config.yaml
n_layer: 13
d_model: 192
n_head: 12
n_kv_head: 12
head_dim: 32
d_mlp: 1536
vocab_size: 2048
activation: "relu"
norm: "layernorm"
norm_place: "pre"
norm_eps: 1e-05
positions: "rope"
rope_base: 10000.0
rope_fraction: 0.5
qk_norm: false
attn_scale: 0.177
bias: "all"
tie_embeddings: true
parallel_block: false
init: "normal"
init_std_qkv: 0.0397
init_std_o: 0.0281
init_std_up: 0.0397
init_std_down: 0.0
optimizer: "muon_variant"
lr: 0.00363
beta1: 0.93
weight_decay: 0.04
lr_head: 0.00699
grad_clip: 2.0
warmup_steps: 200
schedule: "cos"
final_lr_fraction: 0.1
batch_tokens: [32768, 65536]
seq_len: 512
doc_mask: false
train_tokens: 419600000
steps: 8708
dataset: "wikipedia_en"
MLP neurons of a small language model. Each row is named by its layer, matrix (down: output weights) and neuron, and shows model dimensions 16-111. Each number is 128 + 32 x the weight over its row's rms, rounded and kept within 0 to 255. Numbers have three digits each.
After each neuron's rows, "fires before" lists the tokens most often just after its 100 highest values on Wikipedia text that the model never trained on.

L2.down1524:131103200115053158102100171163140138121125170129085153195138112151196078123103150144072167161133153133076165125141056128164149162116126161127204100097140117111110133145141125186110117156124096111161105115134111138127093124132055128119069216079148117133076187135130134132142127097151109175
fires before: "ed", "an", "al", "ch", "n", "ho"

L2.down99:146088153141101139109146105082090166144107106154171175070154143173161123094139159187140128208149113183138095152153073097149143067126158100155152116097167149054150235139167128100092074115110122167149093140064115089145123160155125098132119066151192119144121094100150096139128094170092090142
fires before: "s", "as", "e", "ke", "w", "hi"

L7.down585:092101091121048152185136086175141088124083158121130154155179140176140106096156162141196118172158149210149142103098139140169121153076145114152126050117108117117190176177177117082155075105132095121061098134169124109131170125101108123117113083121136160140142146200092148158103148074067116121
fires before: "\n"

L7.down306:148131119132108146133116154120118089121164119121238141091132151124135107142125122131118122148131125150103195166125058152153117140082168111134121148193106194178128154090109099155143086116157151128128077148090107159080165138150112135091088130127085106086086073147110131152190104107132148086
fires before: "ed", "m", " to", "ing", "ation", " that"

L7.down1474:137159161140130113153122092145124170117133096126150146153133168075116132148144152155119086117155094091131109120114175135111098137146160124126086157102110143184131182140089170155101100166141107052114125093110146100103095141152137099181123128098139146083096109119074157092172040145090146138
fires before: "ed", "ter", "d", "it", "ma", "′"

L3.down148:158100130169135109109128129107096144124157097179161150122113128114102147142177112130075093137079121151135085121122112188121154145078090118162085081135096102180175173131140106132123105054134119115124094133114125156126082160157159137149116184149123117155099166095150098114151165122081083079
fires before: "s", ","

L7.down1067:169063094123086147110116160128130116173119123099154192167169116092094122146142149177122162067143127190077143121124105153149123160142157102106124119189031133155178178125113121149165099080103171149154091104125106078130135154133194156138149134085081118146150120097155117146169132088099147101
fires before: "ed", "s", " to", "es", "ly"

L3.down1267:086137106131058076149145121104096121147166128079152183152062160095148150152122073100143175159158110199122122116101150107098155081123122110072115088175142160172141111151160076101144074139166118096126099113158157115081175119136119164123118144120088087142121178082135078126132085081102176109
fires before: " the", " a", "ed", " place"

L10.down1005:159111164162101089201052119145113107142092137154146121108178148148100041112147093097181127101089076131161152175138171064121121089151074102109134108174186078110170128154134162128131149138137149100139159054162140168152155121141079148191114143113124121191113125086128156228130168152109125218
fires before: " |", "\n", ":", ";"

L2.down903:086103147110163141097162083157089167110144117175124147089135066132127152096158102113103113133161146091071144164164166103112099140149054121105128124165163089130162156166106110154126105124102147118099090157172039101134084115137125146172175157167118126103147157175172116134136135120170111111
fires before: "il", "ing", "ive", "ell", "v", "ple"

L2.down133:093086157134104188083137146127084132087043116166090071114145090182184155116105130146096119130150121141136130104105093103149105092108097167087140110100136151116094160121131072071083103174133123144110049117159089170116162097104135121129208165161118158176170193206146172143126128154135128122
fires before: "ic", " of", "y", "ctor"

L10.down185:135158116137113191117137158074102106141177117153122105088179133162099092132122121187066090130130095104141097118160151133105117139170166149132111089120105172086126124076150080139148162161185170145113170089140143182144134086142107152165091147165101114129170131035114106170151094142155039133
fires before: "\n", "ve", "ed", "-"

L10.down210:101086131070085123153063120110124082075160153108141084166126099158147060126189110134146105148106128115066134186122152109142071156178133087108118177212145103084092072096178099096126179113125083135125139175140156128143102161054178108103175078152151118136166152125103094154140148132177141132
fires before: " of", " II", ":", "y", "s", "ic"

L10.down1497:083175176234126128107118102133107094113193139213103142150129132111116167126125120132100130110128146119109161171179129116129128138125100172054114148128123141160107045075092141219122174128163137116175165126145074159033118118125136181141148158118098104144132150071142126072152096125173135156
fires before: "\n"

L3.down326:105165156117082138081140130146108085123103132122161176145196121127076123130147147162127146093143092213158111185114110119161073166043127155130120107134154086110212148078150075087137095166128146095135146150145131160111173159070122126105115112115153106080118131053153188135134134157090081148
fires before: "al", "ment", "s", "le", "ive", "er"

L7.down254:123122094129148138149099112127143155118063150133189136075181113163118140122112133133096151161137120108112154140076146125149140126052164119125068163090112108137176192132139122131178111163105089116129132139112106155085106130114136086196079109147075141110112142115121085199054098141101161134
fires before: "\n", "-"

L10.down451:123158101139144121161162131080125099131118184093132105164130157189115140147149104121207147139094062115108128106169058108107087129155113081126087149084155103162090171129128130118076070135128144107146211147101153113143140171138107135150105122132137085097122089159111146236086181112156095111
fires before: " |", "/", ":", "q", "p", "a"

L10.down819:124125079133058132161115099109153149165104129101151140140137151082138155107119180133138161128181149129139078167121121103139054126172126112187145068173069089163162117078154087133143147135199084126129182129155065164121160077152106166162092171133129138118123060164116165135222077085166093072
fires before: ".", ",", " in", " and", " of", " "

L7.down649:197049128102105176144140084183193114121134121152130107177166070145106088137129087126082143128137134124067086108188169144067138149115138131111211125133115088099135116141167141149055120068107130143147087104132150137096155150138142191129144128110150175147124187165130144115132013151133134106
fires before: "|", " |", "\n"

L10.down1417:111170108067113107119144139163173155134147062044157110132146122128174126152116183142077080168107126234134134120140055153148115124088101168100111185133141141145112102128146119136083122099238202112187092121140143110153165124129148150105159108118128122082138114124091099115125129079107166121
fires before: "s", "ed", " to", "ing"

L10.down363:063091052116129095095151134110075142135103093130146082121159119089166138118066164111156097137078107136181077088118154099124118153134100111155117124161125144142169110107112112095135124110135122185135136043176153126122227161159148132150128143147081124163216120100117127171114121153079073108
fires before: "s", "th", "se", "it", "ve", "d"

L7.down1229:102156068067141104140053107110105192123087166087135112072104157129131091134113106137171124100073180129192128094117171137115165083073096163184181121087096141178143137190130110145145123115114072106147102156121097100147150132195154105121128162165209136183129158119144165106106139146105186075
fires before: "\n"

L7.down1044:157120057141119117118150132155143132133147157085049105070094112136121095184094164123181176178121171136170100141156164142103124108173065146136150116062136157126105176131180099112151106114177149155128064125161126169168118122139147102172075107127186188132136143087118188142129118087069179108
fires before: "\n", "-"

L7.down500:123133119092124118160113128144133158114045108067178123091159127096128089108127155145176135164144155187175165085112119158124102149127157093146166105143062152145135209153194165073133113134117103134068070164099108145179173107108119115072118093166159148151119075154125144141086192124107166140
fires before: "\n"

L3.down253:089184086108119106131101151138078058117133093118104086145146073117194138168122134163110107145117169196136100115155123107111147096163131115166135162134105134127126136143108115150116127225120154150144060158149101190090104115111156181100123121131145112143158087145099139102134158120105120090
fires before: ",", " |", "ter"

L7.down1106:101158146220079128101138105093147162133126151157200111166162068080081115142087107169124128126168147142140129116097117139135136155134134136118108148100132092091143121104171096056119127121120135090156140158080114145150115141042166130124164135170089103142148121128166137159154108121103131136
fires before: "s", "re", "t", "ft", "per"

L7.down1468:088114104104085099118151072084103106136090191086142118157148130111139148111143107158099107159160174127145114096197128138107136143176141131091183088148114147117152195194152173109102089117086147095151098170131155097141144115116140177074122138097162142107162164120104137124054132132114140102
fires before: "\n"

L10.down981:151168124141197153099143136086124147163121146163130089106097094121127091091173083129127096109197125117138185132145165150092068130156086060122158088128079046115136142142090116154112093127129114107092131193151111096137103136159134089156142130140104111195170146148089110137123092123070131123
fires before: "ed", "ing"

L7.down1039:153088102129120130129105113119138141108074162071164132072119135149187089093128180081183127144151182181157153098116130123139106127068158156091195113107102202182149166176114155102077084127109127170087074138108077135176105119110156123092117119155142154157109135133075146113083140115095166124
fires before: "\n"

L10.down720:104148073130075147083092066139125104097123126129193135160177063126100141139153107097178104141117126115136109196085117139117134091142144067140184133105097089101159173170077122085149110124085082076115112163192135154120108125129093127125150106113133133112151114151110145118102169179148121140
fires before: "|", "\n", "|---|---|", "-"

L7.down721:075125035089189131103135108132157199095146165140112114144155133095122149152111175082107129157134183103120103155145109112084101130129122160156082114121096134138070126209147149111168151128122142140132124148124184094171108159197116129097174164130154155153073121161132133153150142033139101055
fires before: "ed", "es", "rect", "s"

L3.down383:096123118137164176088174136105084132062139093128119138133126117113079089128090141169139103108141180104164129088118153125100080126145124165129146158149115157115162094101167146134104090073064167166134044136124107081113172100055124154169193072127089146118120096157143114186169101112147156141
fires before: "t", "me", "il", "tic", "d", "s"

L2.down303:128120124186164098166127159127083074136103162154108165102159110155157137140089076134156149117105113182113128126179104180102122178147159080118102100163139160126101139130104148125088111086096150138132114090152097118147114121135105141161190199171095085155109126080115095122156169124075139121
fires before: "b", "n", "z", "el", "s", "a"

L7.down423:147164096083118151253080100081132088122081189149120132174163112121151143144074108220113143124158117156148106133123101144169140105131102067147145162108138155095128104086162193086108166105145121116139118154150124129114076143148172163155129126151133099023128116128136123113130153141104125085
fires before: " |", ".", "–0", ","

L10.down501:111198079134123093149152143082192125119099148100122127084081109226082167110131105122092123188148095009100141063141136150137158157171164111111136138165123115159137168164156153154125132186187103102117125136138130082150112077130152165098105100126172134167146084133141126129124129107159131129
fires before: ".", ",", " City"

L10.down66:073089164156162133136114129137141106111102125101134107178121134135153143130150110126133086092105122140161128147137144091077142141177084116166125155141161104069128117097139211070123134099177166078137203087067151141103149132156135105162110169129115116130107107084102117172204096114158162159
fires before: " |", ":", "s", "\n", " (", "-"

L2.down926:062167133156142107105125146167118120121123119062127062129101077156155126112060134086119161182123084120093113073156151146159153160148063139132144109115143136153117170166163122117081141132091079147102154138145150139178111106134115103119146157154158073149119180128031092152149157161131125130
fires before: "ing", "al", "ine", "ative", "ed"

L7.down1015:075125104158064116138123127169102095112135191140106106146103135213150166149156164129138077104122159157160104125195105187142122135100117135166135082082063090135118104143089122091122126119123141169152083082103155137129166098138134123109121185085148104144188139163159127124155118142113080184
fires before: "ed", "s", " |", "d"

L10.down796:124216097140202104129103141085124171149131123114195156115164118197086098118109175114140172102129139047139144145129137106127107131117198149130041144121137119138156092118141125096127146146142125145111221106109092087098087117089107096099112127117136083154166134111049125079098149129064195108
fires before: ".", ",", " in", " and", " with", " by"

L10.down480:157084086140118136135135146136115142115149115136192159099104127117114136142102153173097066192196062082115153157133155141124127109092190135119161172138085179180144138235067133125103159149124123116067145116151138152160140103144205111088129119110191101114099099148076125126096156076133151162
fires before: "d", "st", "en"

L2.down309:119157098153163123151091125156066159118083155091103113118155102105100077118119111133191068128127139146134114108122132093122183103148101125085164094096101130134095144197134094127104121143098082139093049161121117143160079106168118112093143118134153139145138144132114093143144163064087143074
fires before: "\n", "-", "ber", " /"

L3.down108:146143117123110131080118120109096138081057176122125120068083182176122143136139124129053159108128165176106110171188176139144128135100132083114146150134152168127178122123107112122157119153028085114125130119145082127104114173161155138121124204102140134139105141083097109097140159224139149134
fires before: " States", " Kingdom", "ers", "s", "an"

L10.down1059:151171104150099090176157165108106130197105164196099167168118125164128065120082130140117094137108179120122136105174146092099182060166089084081135141081137177170165097111180124173091094092099091114129143143106083135146157175193136099114047168125114094127166122143104192128105103071159134162
fires before: "mit", "m", "ot", "man", "mon", "mission"

L10.down411:114114081086150089124125077149157133141123066141116115105113114150121070089147127109111071120127163167122097107143126089115202161131127129116127080194096075122126170151086174121116144106120090220141110086158108113148129125152145114119137131130112079108127176150110160165131146131066182144
fires before: "s", "ment"

L10.down114:134111206151206145070098050071076127135183109139171092106151130168134142096112107121159150109104156100121116127106103114125093161140033068135133163120103120101124082108132123212140109111093146174131175177176130116143123179133153134107114097152147126112106145160126154124097130120125110130
fires before: "ed", "ing", "u", " by", " |", "e"

L7.down719:228203142136178180141105118159108188153118159099163156111100080160128044076083129120168122118155125104137093116146170127105091150161155145118149118123118114174131149116121155142113157189078132081125159128094173067048080137124120140103159100133137094115192101126120150120105172178106077106
fires before: "ed", "d", "ion", "tic", "ment", "st"

L2.down94:149149131080096106136111135120073088134143150136164159069156114131133088152125149147099075080151148162148158088111147150114138120077105111123126094132143098083162087082158166144156145150062167088123176107122098076147114158151114103177118159179134102141143111145075127109163167110126096107
fires before: "n", "e", "de", "et", "der", "w"

L10.down576:131110133119145135136127148147081099108174098159099140137092106143137189197110148119082129099091112086104110152153090121122115151160136170121075188162146102127118084075123105104129104145126168092118191094158145142054093127099171132185157101132143167146108099106159068131175071133188134131
fires before: "\n", "s"

L7.down158:150134092066096188115075158164099086120109153094180117150126121130089145109140100135047158108153084108158120182181157138093103066155143113163096094156063079139076141095073115100142113164079136146076125056162115152141091118141159120106125082136134143157149102140104068121102141141094165116
fires before: "n", "d", "a", "al", "tor", "or"

L2.down93:096139063156121080175080142155059027136142147112129171132115107143122117180073122121103159107109127144153136125124142132124072186115135110177151143188052112143121084149128138183138138102120128137144136122141147074144153171108098095148102100163052147111135131158151107161180205130116154119
fires before: "b", "n", "z", "mp", "er", "e"

L10.down1027:129091129127089098121088124182132126132128137110137115163135120165162126165122051121160111155187152190128102116119165126136129124146089108111116125149183126156090104112125170097120110105131119099126130111142141046126156206118184133090169134168076093155140185168158160111107081080169134136
fires before: " of", "s"

L10.down1371:121110177143189131130176141140087120148186136156081130163133150125111174146111105131104137090129071063131128161169153181111116094172125133128069176180126096088134047057139153159171185131123144105161176141125125172089091180147124146158138112138051101118118154108122084109148099104184116136
fires before: "\n", "-"

L10.down253:132105126079141142149160096151085135149151110155112133047154170134089142112154145104147110162094129084097134114112168177129113113123123166104174113156145105075106076098126070143187148104116135171097098121136080177069131142071168135177165125145089124130164139103129151074158182110081089140
fires before: "s"

L3.down1103:099132123109161148107153145143098083138141166145145123070100151128153120139127123090117158163150106125110117100107065147067102086069085191131162103085135123085123103132084190132116118097181122101135077171071133121186123176165177131163168119071102104154114141194164153125108099091119178145
fires before: "\n", "s", "al", "==", ":", " ("

L3.down1335:132203132134076126120103169100110104086137143081154189108110081148154115138098167157125109105124137134145076171130115152143119147167154137150133086129102126121105079120113082053122131145153131103154164156110112159104145168131187140112098103136065084074153134106193115150132135157112171159
fires before: "te", "ct", "s", "t", "d", "c"

L3.down354:120098148107091071053154144136036082131111128138090109139122086148139073081136103133118053167104155220175114144085136091166180130131116170138157172144140091130081113176065121065104132147056099137202159132136100111189139078174131099117112092106137167174142111153122142127125073077072119112
fires before: "s", "in", "y", "un", "ra"

L7.down675:121169125143130109122121101141122144094118083124174173167127125127111097114141184135113115136119096130150143146065086182121142125132145117151181099154058138160159137144147120107076130107103123140133113061129110155116102133135115121112135164137151080094123114138121109187211036114081145109
fires before: ":", " the", "s", " of", " |"

L2.down693:116195117100173194126087099123214106084062130096143150137094150117128140105103109127133098090135146173156179145157133142163159040102108170122147137152151186132095126185133133138104124126110183155102100090047128120151130199150117094170170128127125158153112070106070120119099093122092179121
fires before: "le", "v", "mp", "ch", "ttle", "ter"

L3.down344:107156104130173158116142121172116073130061179127059145115085146114132156114086155166094149198102098136170116159074096158138171129103138136146229065104134106082135130161196099067083107119102137179149010163107077127070112169063103162160187151130119092147136110120115104113145134125138164106
fires before: "s", ","

L7.down1204:143102086150086131116101135159192147193109143086113121066127117079187089119127100115155186116128168153189130130158112137103121071126127126155169080114123164121155198160074159089099112102144089175106108122134162128163125151104163089095108142157096168157086168152173169126096154081105188090
fires before: "\n"

L7.down650:142060162187176160135075089093115147113124165134144107106147105157142092084144082117118069182166136151107167164096137147152085074157098165158140110127099157140116137114116142167066168136101207118117089100154140112194151167117106141150147130160108131110176185095125148159121117149078123139
fires before: "ed", "ated", "tion", "ate", "ct"

L7.down244:186153046111063116146114133112129116120058091088176171096120182133119088059089107125196148145163165170114110101137135145165102156137119100135140089142147154166147178190148117119144116135098111136093083185141136074130158159105155111065120116113110117154139098135134145157098128094123154071
fires before: "\n"

L3.down725:120136115101069131135114135136205133139015102058121128058111160128149079083101095103174173141145131173188103073101130125136134138121143113205134130176115147169144189206123128144090096120149136162094036135130114092179116114110145118101115133140140135125171148160113138144120160114090159100
fires before: "\n", " The", " He", " It"

L3.down298:092123131145145138184164141078089131152118118126169095105135154117135141124117188085103082153159086133107192102131118159129140129111158081132098062146120139123066169167129109075112137141110116115124177144150083140143197098196148089169122139025134128126108144131104162158167173075147115089
fires before: "\n", "re", " show", " |"

L10.down767:089121170121152178160109161169143147089142091066094151132095123163127147149139159135131105168179108168128111130132199111168166108110136118119140110174122181102081142100140186111150135124054143063082171120102154050146090141147168095046114072124095059177162154120093140136103120144083168129
fires before: "ed", "ish", "ment", "ant", "s"

L10.down499:145118120122194153117100095098080130122122167137132145103118082201138113144102118099128118197142053079147139077169126116184164115082151146149095108086190142118118087126123132112080127094170178150111147110162136068113140091117169130109112189147108187181113163126107097100144174123094123122
fires before: ".", ",", " and", " in", "\n"

L3.down1484:130144112102121170125142138080124120154103091135158132184135134100134163117158175094184176132111105179108181139138151126118143137151136137072121129157148096132153129101142113112165104119191103185099097151134150132078140120111064120139098086190079110129123168143162180131102119133149118096
fires before: "s", "ed", "ve", "al", "es", "ne"

L7.down590:098107102089084133103092173132175106156107092117131152034096106114135055127108144109211158126121124128152150146122140160133162137111138109113210080074109135139132189181132120166132113148140155124091055154115154131141139127085115100122099104116196168131174110154106201151104101095056173082
fires before: "\n", "-"

L7.down508:103130130126113131172060106139115122136125095122176189106098126085162127085192124129178162093133085117080115170067096194168104128093187128137168090092159075168108056171114097152098141115130119071040105169137132098142116114113135091117075172140071087182154060155087115156126150101110109181
fires before: "\n"

L10.down390:156138154132116085124146140132113161129141170148108104142117107125104126124108138130117112076114199140103186146175104178116101133183148070137181135174090104100180093092156133146073072117130069174110151124188159123145142120126090182173136140116115109129176144124159160096094131128104126189
fires before: "ia", "ian", "y", "s", "A"

L10.down536:126074075131053141162133101149122071136148133149140174128125134162162141121164136170126100104176102134103112135154145141155069125111179143138188118107150105114112163072131155123108086135114176073101167145199146145175179160168180108139143114120135170120177154125173165156093126171116097106
fires before: "s", "ed"

L10.down215:126114132107116134126157130127128154112138148156099170216187143081099089175127124141114106107122116128112131157097159122120107142191124095113108158158169144194183082098170050123095150104158139173104175072144131106065139103112130110140070171135065128174154109173113129110137124123110140154
fires before: "s", " the", "ed", "y", "es"

L7.down388:223099124197066154148166165152138122153087141134106106168060174149136098172148175123137160099096136143156121106167151110166158168087173086127086140106157115168104128158116104106143110140154155123096146148073138078136143080188119113126146140086060048102125134128039044117170155114173137134
fires before: "\n", " He", " In", " ", " The"

L7.down1024:156116136166157154129107150128075097135144156168122116105132195092151089099107137196173137153147049140124163119126089128140135115121156170176116169123087135123113152077151109189092119099078119117107131130021142145106120115055115179078102058126113092089150121104139145071133133174088109203
fires before: "ed", "ing", "e", "s", "al", "ive"

L3.down1063:120145062112117161153111082137108177146097135145133119153093115088117119176100130166064121125104086183086084080167146126139135128126066132154119131143143115182170121172112182166170116130076097159125126108188100100105153154095107103120111196076134119144149130120149109184160087132117195160
fires before: "s", "it", "er", " |", "an"

L7.down1244:152118080112179134104149083080098167170145138148154187162124165123128128111111110109175099133204117054105203162104143127110077142120148118091115064089123115181138102171176073141134145074127182154113196157104105201182170140140078144174151169136129083109104104173130113084122118098113071077
fires before: " |", "\n", " The", " It", "1", "5"

L3.down1261:170079075136048100164121113156095161091139141195108134172111124138126110161101122113062134117131146201135107084099136116071134090153119140192120157172139091083112075158126173068085156096076160094100051150138121163151105117112110132116139115171136131099200132088114095122105098125093080126
fires before: "s", "t"

L2.down1257:105178110128114157135099097114112156093071155121133081084098192145100176123147165119131116151082152151097151061135141131092145100115111189130135059134129098098132188185128117177145122163110060098097089114125076136120094140103141147148133125100159143132153118094160141095096109167066172137
fires before: "\n", "-", "or", "y", "be"

L3.down482:088125129148143122113141084082111152136070133120130054108121072089078104147185080153104079173143149131157104146123108137150069149141115167108090130107169069128111130112148058065139163121112141135132152146131198166049084108148142157134103162154138178116067140113135129161137116103132175127
fires before: "-", "ough", "em", "m", " |", "|"

L3.down1128:151130126120160113131131130141079124105086160156116116134128112218150177120168135120120100156110118125133112104122126143076095118126133105135154096124095144117170131153149176132120139098127079146194144157183141112137114129161094081149074109151130067143110118147141167152095174112169139122
fires before: "\n", " 0", " 1", " 2", "ze", " 3"

L10.down85:160119086158158084111131069129088104126150152189104126117131114156134122151161149170059120125161067074111088203133178169085125126153168136118069117124181109103167088077095189121119127153131128147127141120171139175056096130114087153151163133133080088089134157134134117126107084175211138179
fires before: "\n"

L2.down1071:148172139083135177167108147118132099122064094091140077124118096095118108131143149117156086141152153140211098094148129138139123130094179158101194075130083122150061150165185161160123136140121097115110072177110162126121132140095089100110112099155174094131141109107091111151141179120012133111
fires before: "\n", "-"

L7.down339:194153148112166135094154081111129166125128120115118085112184142150122133154229132122124130147121087093160167120133102142160118148166094180144125106129110095154167221092146126123094165121106109137101099144106109138125056166161112126157115105122127108091094125129096130112092079169136070110
fires before: "s", "er", "y", "ing", " the"

L10.down910:125078082121156141114108146187109081102177088095109150133186148117110183086128097155141140166155111146214157121134172112084156132117087089101153100112141137135102093099094113140116097149121180109099139053139177084139085127136092083217141110160131078131155109213164157115114136165143135187
fires before: "s"

L2.down302:118081126094073133101143085119153094131150134073156082098099115143112093157099132162169140166149088138117119106129148123124096144136139180129108084154169052161154115144148102129156085095125103102172159119123082157131115183084129132075169163129085085143128109151126106068113116163139087136
fires before: " The", "\n", " It", "in", "ated"

L10.down959:101155123105142084081136099076136134138115108111069122169131163198122157089149161152131113101154138121128162029077126157125088155123203138107143152108095137154122126091199119132133180177177102132166137154103124118121131150132083139152116181137161181141137099150122118192157127111149138111
fires before: ",", " |", ".", " (", " was"

L2.down1005:121141068122173148186103153115113149061109151147170113091108130143187157133151116155122197147149160143160100090072129143141069135113081076138188081108140117094184123086150126074124122141101143107134114105109145094211063173086183162179084164152104158117143171123134100118138119110206148117
fires before: "rm", "ip", ",", "b", "im", "er"

L7.down1022:115130094122170167121146084175065170130089114145153128176122141131126098146128209102151080121143114150168147116102126143162137082165144130128146145088104147199089166184171144130114131143168061096124100121082122098128098143136099087134150126129131095157129096088128100126117116075105153119
fires before: "|", "\n"

L2.down89:100148100144112150115129125163172124096105122147214096125192096091082136049147065140156130106149149142137147114113101100144161119076159109113192149122127170101169129116151104151063086097121116170119130177065139071138124190165146106151127159159108128105108172110163182129115077169163125095
fires before: " |", ".", "k"

L7.down1119:141075121162083156137111107133118087107101135139152162139154098120160130124099110164134126161167116140133148079116108147104161198087137113126105079120130119162144110089046151078176091125101169168165122128098133146071184107139104125128113081155113056101100153103067117142058095141103162127
fires before: "e", "t", "ce", "ed", "tion", "ing"

L7.down361:103203150175186111021128134129095115122119152087117159085160169107146170182170118135127141109125153155154130075129148134113129101092119143149126120171134137115095134171079096135096082150192105095105088066136115131099130195147119129142074160168089124159104147132096151155173084116143061100
fires before: "ing", " to", "ed", "im", "as", " the"

L10.down613:104181140139162140161121127070087162139196143121068143164124073200191161112153136086091107156153126110083131185191161162066124151120154106110118092155111115092099092114124116112096115150120167136193145122108132099142088118160169160157187127061074129113112132078145103080159124172125112141
fires before: "\n"

L3.down1213:087169096120146164116131150114093114060111095080106153158130114153124149088160190163121128116125150115114182122098119116110093127128156139176172116148145096117124081085137105038108101151105091147085142119166137072136116088149136131112088204114125181164087121104130139114161101034180149076
fires before: ",", ".", " of", " in", " ", " from"

L10.down1293:093124122137159164158096108148091116164058088112092085172157117102180119139197132145112164125142100116132178129130134062122094117173106071154103114090143118125169084134103124153087138128173112139117156094208135151139147063115132060128161152177142138168155191122103117079068149132139161115
fires before: "an", "e", "d", "ce", "ance", "c"

L7.down1361:173122156177077164176183063086104107113120113158130145088140117068142152143111115140111118097097073080090111156156120125094051126101135123140166175159100093124110146127149176110125094138117096139091094103179138101133159140150082147066165121111095141094105157133139123142183085131167104141
fires before: " |", ".", ":"

L2.down1300:136138119154108115187122109103099144111101123142187131211097133156178130109168130129119117087149114131199096175113189164111149110133148106076143172080118143114134170186131116113155064111127133079076133147140177137142148089120104067127060166125126075127118085095111121143151111151140080107
fires before: "\n", "w", "d"

L3.down109:125107133059139091169054052132100077066149065107109169098119127130106151098158098131106158133152134112194126144145166133155123085170126125162186121119084095145131107103114125116145153134083150064091124070181086108200143163106088128095078155145147158114180103101164102108110093131155170142
fires before: "ed", "G", "s", "ing", "ence"